Part of a small language model's weights.
Size: 13 layers, MLP 1792 squared ReLU.
Architecture: LayerNorm before each block, rotary positions, biases, untied embeddings.
Training: a variant of Muon for these matrices, 440M tokens, 13440 steps.
MLP neurons of a small language model. Each row is named by its layer, matrix (down: output weights) and neuron, and shows model dimensions 298-447. Each number is 500 + 40 x the weight over its row's rms, rounded and kept within 0 to 999. Numbers have three digits each.
A block is one neuron, or neurons of one layer that tend to fire together. After each block is what it responds to, as a language model described it from the Wikipedia text at the highest values.

L3.down354:472423469595497543512495539362539515527535545446582504463507569574518431555465488530425551549517461534524515458489546536471486455444610554455468567557457514527530497478449507493498467492523505514516529563446462471411521531540493517568448525523448507505492493502524421428506464462461546514542492465469508423528517503458554456413472554482508446533421446472434502499500495518489560424554523496466535493504455517494421483525516582436410473515470479514484
Description: Descriptive adjective predicates

L8.down35:548470480466463515467516525507557485503532567457557509520451522482453506528492477516511463473477507572563522486406481587498519500549528473496533499467514435476461476463452471488490433511510447511497481481546440473451565512500553509492582476467513482518537498498499566489432463482448507491490500461487474516434379467565547544445501422508455478539601577505462554537551548509442465535529503495561440552541474411487514473524543518553485539526439547490512
L8.down445:544513490487493538469493501534546492535557548483514515489429532503521483450529507544502490452490492520503555566509488504526518515509500475443513500526542445497471487531450492517534477445525479507491472559529565495447523473473478443544508573498460413413516528406448546452477490526469470490519507509402424501475493463534427534601495534436459486532541596518451580529545566504465527446601510477468488495411467426560569410505562512496524471576507517489502
L8.down1100:468543507537483490564475512508481541471515456539551482456561539548501451499465397468601489502503462569488474490537476509505505452506586490419449545445543586431474438549593466523540478471478460558586541512499482452456541486518496498522505503532533494448534449517487468516521512525510498445454478514558459481400449493466483555511459486518537496473466499502531456489490512572505516464474451622493540485463525520537542515462531487474451503492453474526519
L8.down1125:471549452465529495466573486426505539531529443518563492486514487505470473505447504478569507497430453528448544488448444476447472506543517474485534489539525471557415489517410447497478429486457469485506534520526470525494555498561496529493507525475511496470518546510485512516515593509459475478384502515463365531467512533516480572532513551483486425510479484486428473511591521489464508409505545532470508457478496445567486502521567505493491452509455522496549
Description: Post-nominal participle modifiers

L10.down198:515445536483497460542505445487489482478477470528492592491451529514460505452531496533462484444553544589496435508469478470511481484506540467513498460456505459504419505489458499550441494522459491544495492463528534528509576390543522451485483440477451525538433469476433524495531499495500535461451516506521527527503522475540550490564468420512487533528300482464590432507467525528515485537506498479496461527515518539458476503526423497476468457550435455517462
L10.down307:461447544453432484514490470563485511474464523480546483558471518539484527539469500514521466508460534482500507526508424484547434489417596539457488474525473501548534504485498485463471455536429499491473501543482488504454471487561393576510522485401508446515505475492521490518418552513465524587476457479550483456560464450415492441533433451438510457524431579447487504493536476515509468546516475568506497485567448478432455481505501457496506476469550420459500
L10.down388:483556411527510540559436487564507469513552493520548554451501496435612579528504523537513520482565518482463503503564458530504523469517525533439541504542478473527553513585504539526505509474465472459434486543453514455514522462491467511518519514485493529452493525499526409553508520454452457501514480518505439510480613517516455503589424469473516557501486490479555537527460457464450462491527529503456504522461555415492505547624482506502577502507499564515531
L10.down446:504562494533516451506570433503441512505524545522577467508572522497584523490518494502522555403537455505518499484507541528517482425530529468459545539492551416500500452499548489555509497441475479515541566436497521454500539530524575431538471487462502464523508487467504580519477528456486503469450581518503527503477515516510423515501515480529450407455522391471415482541510497451492625548502433465548510488484521446543491455488459486450433511501491490503588
L10.down799:433408495444545493490540526586524533507503460517574501506550574471471487540457521491485430501548499488462487451529498550524479516475511548524529443528475444440547544483471453523522496466574416554460487496523483482524459520425522547439507465445501461394521604577455491523498460533498520453436546515524469527480504531522488525423410544552443515552492545513517549541485527498480533548455502534434459458497527493525482412475504524578464480491531429427460
L10.down882:501502515542508497506488523545474496499513539451460450459537478483536502512474510489505522486485493475438508457507535495490510470480505449524542553489515499446524508517495471528499495505482491460517487537520467527425455509474506490558431448500501487424486448536515516443478523566540528510543602541449508504524488511495491456458488503522421461541459488578541502417449433479554440542517452518528511525454463506481616463431452424473532485570575548456504
L10.down997:460499451461489453504481570447457533484527487586457504443462480503537496411528473525566493504487543495544505457414487481395514456460534450450497437547445474523520528476508522577521475528515481456494505480573459487516559507455520472534472562492486482478512536544431494481411467558518435417486469534490535499475503536485517586462492497508477476462445558473553491490498488536545503495556477425579518523451482492528468569510506501481436482541481479474451
L10.down1141:477516489489459524510518510499511418489479535451547489543459497510466418412474528497485515393457396451458545503536526480446579531528508483458464539437531514477543528494501514525501469497502481536509528480474503589573465572548480475469515494535485480474494454521495478472572446481493519458465524564504547478487530487571444527492426491452436432471434546423537510409480527491433562523465484483436476551454534548469487474521500550535516554599458527519507
L10.down1323:534517536475485463500491545485514456472497502492488551481418535513507456414481519498505532434514450464490508486437571508441519555555493474422502506508513394516527483550604423542564484536530498560488502448514523520488571528537455462539493486471554504474461433449495445476483494501489538444454526463536493491549531455495413497517463485550429521450487508502516457423472534552438483530492538501411495532449497544461505561437521530499515597566478528419518
L10.down1580:541539449492519497480511453516486503502518473501529517507481442553544476525498521443491458472488452501509525518494452542524497528387509425407470555488538483423482435536525434586476435526515523522483496541491568483470476473517468490463461492450492486477533563479479446469554518498454528494531599477513510530434436493503514500467458537523504479565541473492517519554479480472506608498482543517516470537512453539559489502523547485573491540472502507498486
L10.down1600:566549473502488452496532536468528417422591505550539531525554464476537482482542490539548490463497508499498518500532543515509499551549487532385458416552507539455480535464475480570500487521493420496517524506495500499474563535428446589552483493485506500534580488499467531549562560454457453538498437525553496478546491516444452551497516473540477547535414515526531454490541526500570422472523469500484475500461427516528487506459535544523525534469512534460478
L10.down1696:506465491522475490433465506502487479497544507494527431460457498535513473409557469496474530479495495510576500511476484485490569471460508505542492531535493482567448486490486524483486476509415453573479543503492466535523592471479522551444522448449503538474508517585465434464458491436422497512487463587475501588467541511558533531451439438476476456476451514526484439549522548601516542552497476557551474490569436535487548513449462489495509481550519536454519
L10.down1757:531504523467479558486551475468569526527521505493449549499491479480468493503470495512451462489500460530462544485413496506511526437494405491522536475474490498511583472538525483488540507479494503468555476503536536489515433508488499503548470455501491540477511498483553567548529535538439498481468496534471453475530492484527511506448498462489531521545552486503475436494487501472477494441481520525425500515567488527528562562509501504499501533517527445529459
L10.down1761:507489487532499479476502530504537491582508523520488480527525518499478507500485527502550466484476437459503567355536597476524478548498521445425456469475502517506482460435510549484447524452562460444570427451517543503451478535534499488464502522487524479467449541519467484531456480445482416577436503464571496434460510470487541482545463460432413499531496442504515493495529486428482496495458480584521506508516515424541437520481531489476436509492459559487410
L10.down1769:477525572519471473506491553490452501445483480531525556590489509502406483522574437473522508524464544555464450375517484514531477489535515475517528556416511462540601497499528421515463459552566472514469482465482424499539426508523591563386470472432476471495519507485511514489483497439509578538554532510580544493546476545475467512539443493525453558501519456479523481459463496490556421582498535529469540394469492594466496465516513501471567485491469530520478
L10.down1777:486476468464455512446466570504533461493493527546511451509451428513501512416534440482496490477492461436505504457446562460548521483493490525483488436487465416491460570511433472527504477461468435505441504490587560492494494546542515480545474429519455527532558509499488524481475499534448496492515533518486492493544477519480467529464490462503466474520571469433501431524559526538543513524457453552510473533496548505559492513487553515599543437441432606409499
Description: Predicates expecting prepositions

L3.down1563:494573403498522552484480584485551497535513495553554465529539606557574476523573464526430510446456496510554486526507553462501500506469464486560439521543485523517514552492505500538453555451520545436532453440483513529500520476450534476527547480568509444536468512546498516479468501515456543476437517460518472522490521480493511509576480441532464495516344514526419520511568428513511529495506551511482504578505456518491415527557496461523538501608467510551493
Description: Comma after fronted adverbials

L10.down99:490553526501501478476548479478445505447445475430489518492427495521544455560528521473455452513538541518506451504499499485514474517473501507532409496449510493508557550548522534512470446460539481533512502437484547432593517454471462499505525489529520470577518540539458488509523526461490495566424508503542518499544458479503476571517454559499499499482346468503523492552533480540504523555543539527498515553540529412527531474522520446526480396532484436486516
L10.down155:511447481468494507522447454457484474544534527496499578546491519511466503506497495556509434525482425500570491497518537517483563522515493529398516497560518505451429469493499396537462530503452533450374490524522480570516505438511554502519487503542515492447519443529548511501503530518464487513475510515395547530481555560483478446488428514515466440531463509520502552453446502475440483524503476471497514512438509556454526548485566550511553546491517526492497
L10.down186:504468513547414407440496486465507563559407448473507483535436481540581576464543539486455512525488400475516468503482464456555494447545474466507475562535485459522516540477477505494583515490504528543538496448583521513514574540462537470451526442520540488501533555565470589474534490528526507506607477471574473463482481444544469539498483513507452429529493478535502513551534488453529530514479559514485498530442546551511544501469494494508533493553445488537462
L10.down299:478524513502494507482494533523534508511477560504514491510529490445547481492474513484489421521466486486443477470442534452409459509499519472564470521551483428512577504501479462496559547465556469481484504520441557529584565494393447480442521563551578508515517443585507440466490506443480475431561478549499495504529443492539512492527471541446455541504278507466508490521542493455515477516485461497464523459477515478554522531469450445527451455511488523544568
L10.down372:498486437524474446517498499537473460497572571541481543492514508444524458412505483544507452530460417552430531555579453472481517482478413491556512542488510458534475521523565452485535544465453554513601456483478455464482498545480519434495471455501527499494510491499456468492498440484497539474567426483495498487467532475455540580426480472487478514493427503527426497545548496514518481497513525552457468536470572534533581551505526537428470454551485514515496
L10.down495:499459514476513540488418469473410462481559551514533575448533498587490467562538479507461452492524505532456478544425552476530508546536470581563533524531462486429465525533485372482491484482498504496491456474485498482432517471499534483450539519546533570573481482493557550538517434567483464530515575478546491450505491531498522443472528506539483479486465524507457537560574462385527491502448496527505500475511487551490438537555504385583572466505490456537548
L10.down596:479493513506465483519502508462459521523531492525454495451523546454557569542465546505484460513511533495519441521475490486565456531479508407435554501445508494493454471533520508503576463510570521512488537522492507509456487542430462509505470459509458504514494453520418479483475515467500499503569468488485498450504475535574494526475538486510518531504415461514480486521550445502423442483421521531565500440429577511544522536492565547570496559484478472427522
L10.down663:474495482466511516487522545533512531513449464497513511467498409501494516534516499555524453536481491490550463522486497442437484496518472471476514524510502454454576468459575570460554481532454537438451476551502513540491517482503606455443494492468515534481441476486455464553456477455452549485462508494521568479459526481526466480563482487500494497538230481545489509588460529506523470532480468495547502538556495556547503513533509554577458538536477510509489
L10.down703:466602473483581498522455547423498492487480444467514564450515498543511523531509541512505527528494512513447482542505506461489465510568499444483507473453515527528485499523503572442528542524489483506506474473532537472438513532460470528588450477482577476503538500521538526430526484543493511581479491525429490496504499547397494540479544407559474528485488440509483514519450586481480555475479538493506533469570523477536465482510442545472584480539479505481525
L10.down839:484643487527420609525508512469481531491498536490466526505484445553558557430503504482537461439456549550522480488406525512464437461442476440525511562531432450506438478430526460451546519495529478556455525548539496441521504513542555477484535524524561478464520490513470504472414533529480468557487515524484522456537491505450566554448430472522508489516543525496541466516452466528532529481432519498508581460503511451510535485431559376542507436517463494532476
L10.down844:547522527445482553540463501465530445467574484476480490419491529535467543490477451445539534544476546502530563538572575508503465502534450457556556539495472475530479498545475554481468467440512508487506555441490512523501385438450476454466542502565479510458540498532510553532451547495537523474472451523517477561438423486483581514447488585483536493419280474456522466508507510566387538514522524515510536468455520515461540496476519461409546565471436488524460
L10.down1318:468440475539462565464485530552502477460488538475495495427544514528526519514505428564503531471418484462516478526513467508528476479531492485487475477482521526558519519477572521447510510467519558502481523463484490553500473461426542500462488522497504523587458479559424465486469498573474504538566428522576452488473553456459472522547476475528481514408505486455483421505492513555477489530538573473487513488497509497534460544436475477576480526580535475550452
L10.down1403:447444504508530458447461518524494419444465462505473504535518541436470555483504392491487511552504477469467395480491574509476459439484477483508505562556516420470528515524512469525482532511507505537576476554479445535511524554472552504474513508488477555518511560552498433507473494443507531496459484502436506512550533493573476505528506433496533487490468590469454541515556449511446575546514457488431543552610430503559479495471471478527477517528446528522553
L10.down1517:481523557508544486524489493453445497479470476492512537492474532528536561545521479500448497515513474504492500571479483453525544438473540517510535543489438485475485544522496450485543511470474516474513506491464492508535478466467491448457499506561549523521433501489488499483520430445432544472546551504507555483504513477453495531509495454428486503452227499471550524542432535390377502478516523455477551530573446472499501468557479462453497559505421485482510
L10.down1605:403529543522488460497460491527462535473545575537468580522501543479549553530453535523523626546519510545528485521460517480507469425465489441463540489522443468514541501513518478468478549516529540500430479509506501439484566487470516473525505446447513541500510448429465482498460498441507483519447526509495557492467395455480527533403471574536515441562533519552534480532418441522437491498494529499489459500484542543553436496587539486510570473533466484488558
L10.down1667:530522450542513482491460478504458430461545462457468420466543513426536578529468498539554515492522465460539462424493534485520487564489484422485482489492566489497478496515549540477491485524513529480460493456503548523489486492409505432515544535508518507497527544522461542563428490456390475488455549525563518499487519483466419508523511532515473490473329490486528510534515526521459522492478503513522507484503461469514549512516489503553488494496416538457481
Description: Clause-opening pivot tokens

L8.down83:494502440542447498495484534484477457523538446557474541525552536508527516462536555466520511426403528475537486496470518508376506515506498470480453459445544513504498543548482512461491471449488546481462502453506475477545455417557482531439462519538554494489521523508560575557559546436492525436540537538465557458429511476465530482550578573492433514533537517506515500473467532585524445520474454534528549503481530581587536499419545550475497557534487548468518
L8.down743:545463516412477498494481441458477530456478443567547462521482474504448516505497532501433513568540585457548508553484541509538522469520489492542486461443460442531438532435504531497561518553493528524521441513407532464569566464550449486465450462537534525497521528544512509492500458488474532465552465522399467534521456515526499511628473503471497591481593532526464543456494544451482465486479508458562446484454475518564475559483487523469486526461496569444521
L8.down1485:509462528465460538500476528464518509580555426514538495458443491484456582497509440501480527497464494446560480544508460561519507507498487587505445463529443482468485567509521469467452435533446477561387468549473543475422453526468485440522460500478552510477487451526510589536538495515488505509499478480505524506541484489498431517447513536488463526490399456573532561468467510593490496496484539513547532492510512513612536572489539521440536497464468559535492
L8.down1760:496474481508496480502476476484536492419500503518473479488458502500430525547518464550501509453427415497517500465464526509523597592518479503596550463469519533500505511406472498513527520472467496550439530509513533567580439480491552500504524524517473503478553493556540502477480431520456557454502585450477560493506556496520552539506473470467434490462410523484516547518422528497565513455524496494550530544534495574491495475524503439461486467558479531488491
Description: Temporal phrase completions

L10.down500:445481520452528517495464470526496584547495466537501542502571560409449606442484481495464491484499481472608547490413444451451461476588476566463462442476529485499551538493473462469545528488500452540500471525486576470439538524465484554448488483539521514493499510524492477438467468512539463469445453528520518521502469525517505508591432514515508454490496526573493549486545507452501510495567510492466547482506466477491517450459511502448422485512484575468493
L10.down518:541535453486462554450460460504484493474484527491432482529488491488463535566536435555497492497577482462560509452483569549397538508493618508498499495540442533541459518456508491479510585526528491534475526495478518442485390456508482454522434561555421450473480478483495498479465594474532555550576507563539486504512489497492536512488548527434521518526475493451532439404417528439479485529545458433471456456475487502539533503474523541469491441483451539546469
L10.down559:532478475500459497512491572522552461535510483460483585460519530490538480513480513474501537484571431532517524492535508467560511489535517543513542494499529578519515483503508443499460498530583540606546509494473502487555419482530508593456582526540484534432554557438507542492473508430526522502543401477506526497499467537503492537449515507494480498494448556476486406497524542543539484466488481398554528539518499489546469472488485590461487472490524510492473
L10.down696:539357456496529558530462460515480510549446557468474526477486532489509515587479467515546565517520489554444502497459487507501501498524544513459510506466473522584487534448526492432510507481507548559510475538594494470441534535492520521545569516502501526431515517392462521496485477548581460607497473531530456503439438533479521490466496478437461515443436444542542463450504508567550478491480484555516500524456508472490489489548520491428441528508486494397475
L10.down710:440461523491494472515540511541473493496581520473529553516435551540563496505465495440487535486501572452479423538537498543589495591473547491501458582545517573431543578445486521548526518476487469446507437550502484482476453486526486521465428503584495463496494518507474532489496558535521461425492488522486515507527500541498492480492533471589588477536427436570520445460553495537454496518518531417524440549410479499495527503450527517462552528543565443516508
L10.down711:423528550563428534492470479482526520539502532542507508473488506437499529512551592492507602446498564516453504555489461491471539437562519452451504470427440424564409461414479536566459570481433511491432561481526468439505510517471516459481495495513505539507489596489434538494516510461508494462467480522510455554466502510516474543405472559590448485464432490529462536442558558508475483496509471513490524529597516475440471481503469489499517470430489534523492
L10.down744:507556502547524487545498506474531492471561467466478525457525462602468501516547489460562519502497375483449474478522486488601488534505571467532485523440439501475540535505556517526494437486484467543451558551539540519457578477486544514544411496478465537512499477447466422478477469451518520525549478541477456519543572484505540550488478544525509585433297510532538557528478492475506537505474448443583491426509517531488464534495464475550389454524549472497523
L10.down893:534474547548439522453472510451508512494533521522446491469519501594496468546464490423468529514512483485570551461531532457554493521508472551513524465528540530450488459453547560476509542425482501464462513499534433507471503435476441554535549505429446515445442552438498525448518543524520471415533451451542472475494534446489503466463557437536534513456429483551499510516468496419483563529544507515503551457457505525488565502522556501495498512447481537475484
L10.down930:511476476479515433550524498435554522436504504518556446445414436451486613497469536502552499434449499486533492515498528453471491506436519504513508559576511594547499543517540422478470555517516487494460421545519508484496482519520490480459544495486536424458483447500536529386477547462510535532510505467480503478492532526448481418532532488486428530534439508485534529489550494512520451533471520482528418535452483423462516559503494536492550485434531415520455
L10.down1022:495527558458509518466474513459494470538527514500422487426510524499439520489446477527521527463473526548480533470497538495459568461511491510439590432544518479612487525577463428492524463544479493563483479523470591485547524523435452520549438543498509476483511493465492468460442475509460471463582494507485442468460441481542512516482468491502446518401409479507496491462465507483509507534472465562475457488437543495525518489485475536462505501472441424513485
L10.down1026:483426498440435561540542455505520487519473521487485504501534529478590518457466518512502474537502397450505462458525507422509499531594498562481489483504518534546536479504494497441521418535484515504529480558532521462460523528461446547471482509469445516389514562468441453520509526477515496528505519475479480424474500484487558478550502492441469448547468548525585508472466449503468490446483529508483506499538550455495459562457469481475397460523479457451565
L10.down1211:520424551538455511509527492415519492521522445462510485438492483484495497512496436507513532573488492516489453477469512540514507502504452444442455480451408476545505580481516439516474481446501497530554492491519520512578542561577386490539490510455541520546448497460475496558449429614563459463548556534557525516457517493445487525476543502560460545484412469521531498480530523467519533468468554527471460518479526493508480505494493502430467532543459477447499
L10.down1373:573462525508532548492465472512514496566493526530508486483529516482478459495550468481490505503556491464454453492472519467512525455468475501515469524473493533441476485569473539524476486457534498513522450549512502469455487590581413450540537539486500538460496566482466471483457493400436535525542460502528512469540550512419531482524546492498492544480372455530493519561505484463474497523532517497528449492464499501452461520538562454479482525471540465553564
L10.down1474:439505473452499504447516457514508529469419470528455479532530448552519553534447510483558486582515524467483449561504416488489442537536442579490502487541520531496536472529503492473484463544489540456478465464527581531491453552509547506438433507432497452465482522463528503502472549470541476537411550508493455473508487538496476541492491503498487543517470580510489479521486588494553526461517432484512407496507525539530529573502436458481426494538492560464502
L10.down1556:428564484493490511551468474511421612494474541475491510513534546495549530463472478504559479462518476505480509527532544449469481509549443474504529481513513517546505524541486546496509437492531433530542436488473544498537557467479558535486481452428559434560500439525482547445449576541494524506593505429528482481540457565515537533541505480476520506487507525528447527511545531403469490482478580496514505428503473490450501486519469410508577517527505488470522
L10.down1731:516520528464496564471514620464520534481509522477496561440500500515539538542509537548522528488532495488572466528478446584476491437471484535460495503476515553530517511531490490556537490430425494536435443449513522514521487469531517499491446533524503523525503535513471548508474456571539421528545498482468516523460516556435545539469488498502557510475388462471509482559487559511540524568553481488519545537486438488488451475509519540455547459446573582494473
Description: Inside geographic and institutional terms

L3.down1514:540474485516526452425462512537534477470477424411456413449504555497472495447478512494531453455506485452505481453488510478536529517528550538509465537519459437561477507490496498486500466456466448519457462515525594564533466489508520437534498501508464515438550470488424490516494460553537539451526466535450483526482487551480479450541527536470477449480432535537478485529452472518468545512511487500570472543476491476472459525521505476570531479526491446491522
Description: Comparison and change words

L3.down61:496429523514515503559452528490513547473544542506567533520469521513484457480503531517523541449582516499526476496523506506452522452588593451486537504480492517540457569554552546470479517542516579430459532556498470458492518469502496414505467419472448509484418490572515527543510444594474489534561456481544525510523541436553449495533457474526444537509468552561518437503467505525489522520508473531483555462445511480399478442432512594440514436554486508528499
Description: Initial W/Z/S letters

L8.down147:426536454406494466520525514444581561481532401582532410543491445487471458521533488505487497399472507594431520500441530506532529542509574537469527535526458515488481535495508519466517474502552479459495573556563486431522564500464503452483461472525440457558483452448517512488500542518574528497537482541501523381507487493586479478566454470580490481448450519496546518525486485507562546536495501432447589462477468532516484471455465468476528540473446449490561
L8.down391:533453551463549538505528521602516548396481530495488501463491511500508508565500463458521579557479473543483543463486478484511502460524503525492411548501478523529510459511480490510506467481515476449505411547514496457514488478546449539479525523476499497583560495510484515492502562424539498509493516517504469449498504490530484460550484508524531469557480587503496537580456518463473478514455487460525430492433508513415461469458572517430452592462557528530558
L8.down1170:514489544531515602464417405467431389479498517533491518535434498508463461503488476550444498473513467552548502432510508501501488480538546442495500520450552552510471480449520496526501565595497554492422465500469473543415547428550490491450460491528499509466521494563492472479488524467505490457463456504486495502511535430497550464518379487504543496442534537445491494498452541457514442468547506521445519484520460531534469481525500547431532431503482547538507
L8.down1261:546501482522439431487514573522557532509508486542532516465490537592470528521553524526492482456456479495495454562428460521556493462438508511478504453469511512445485565486558561534498438483470525509458532474534419485520499408463477523514453512542483462536501474493512438496549529537496423508555523429487514469496445430486487495482495558429505495483513586424485563530517499545484455492477523533571525489496538521536513511462533512547580454487560508563506
Description: Word-initial name fragments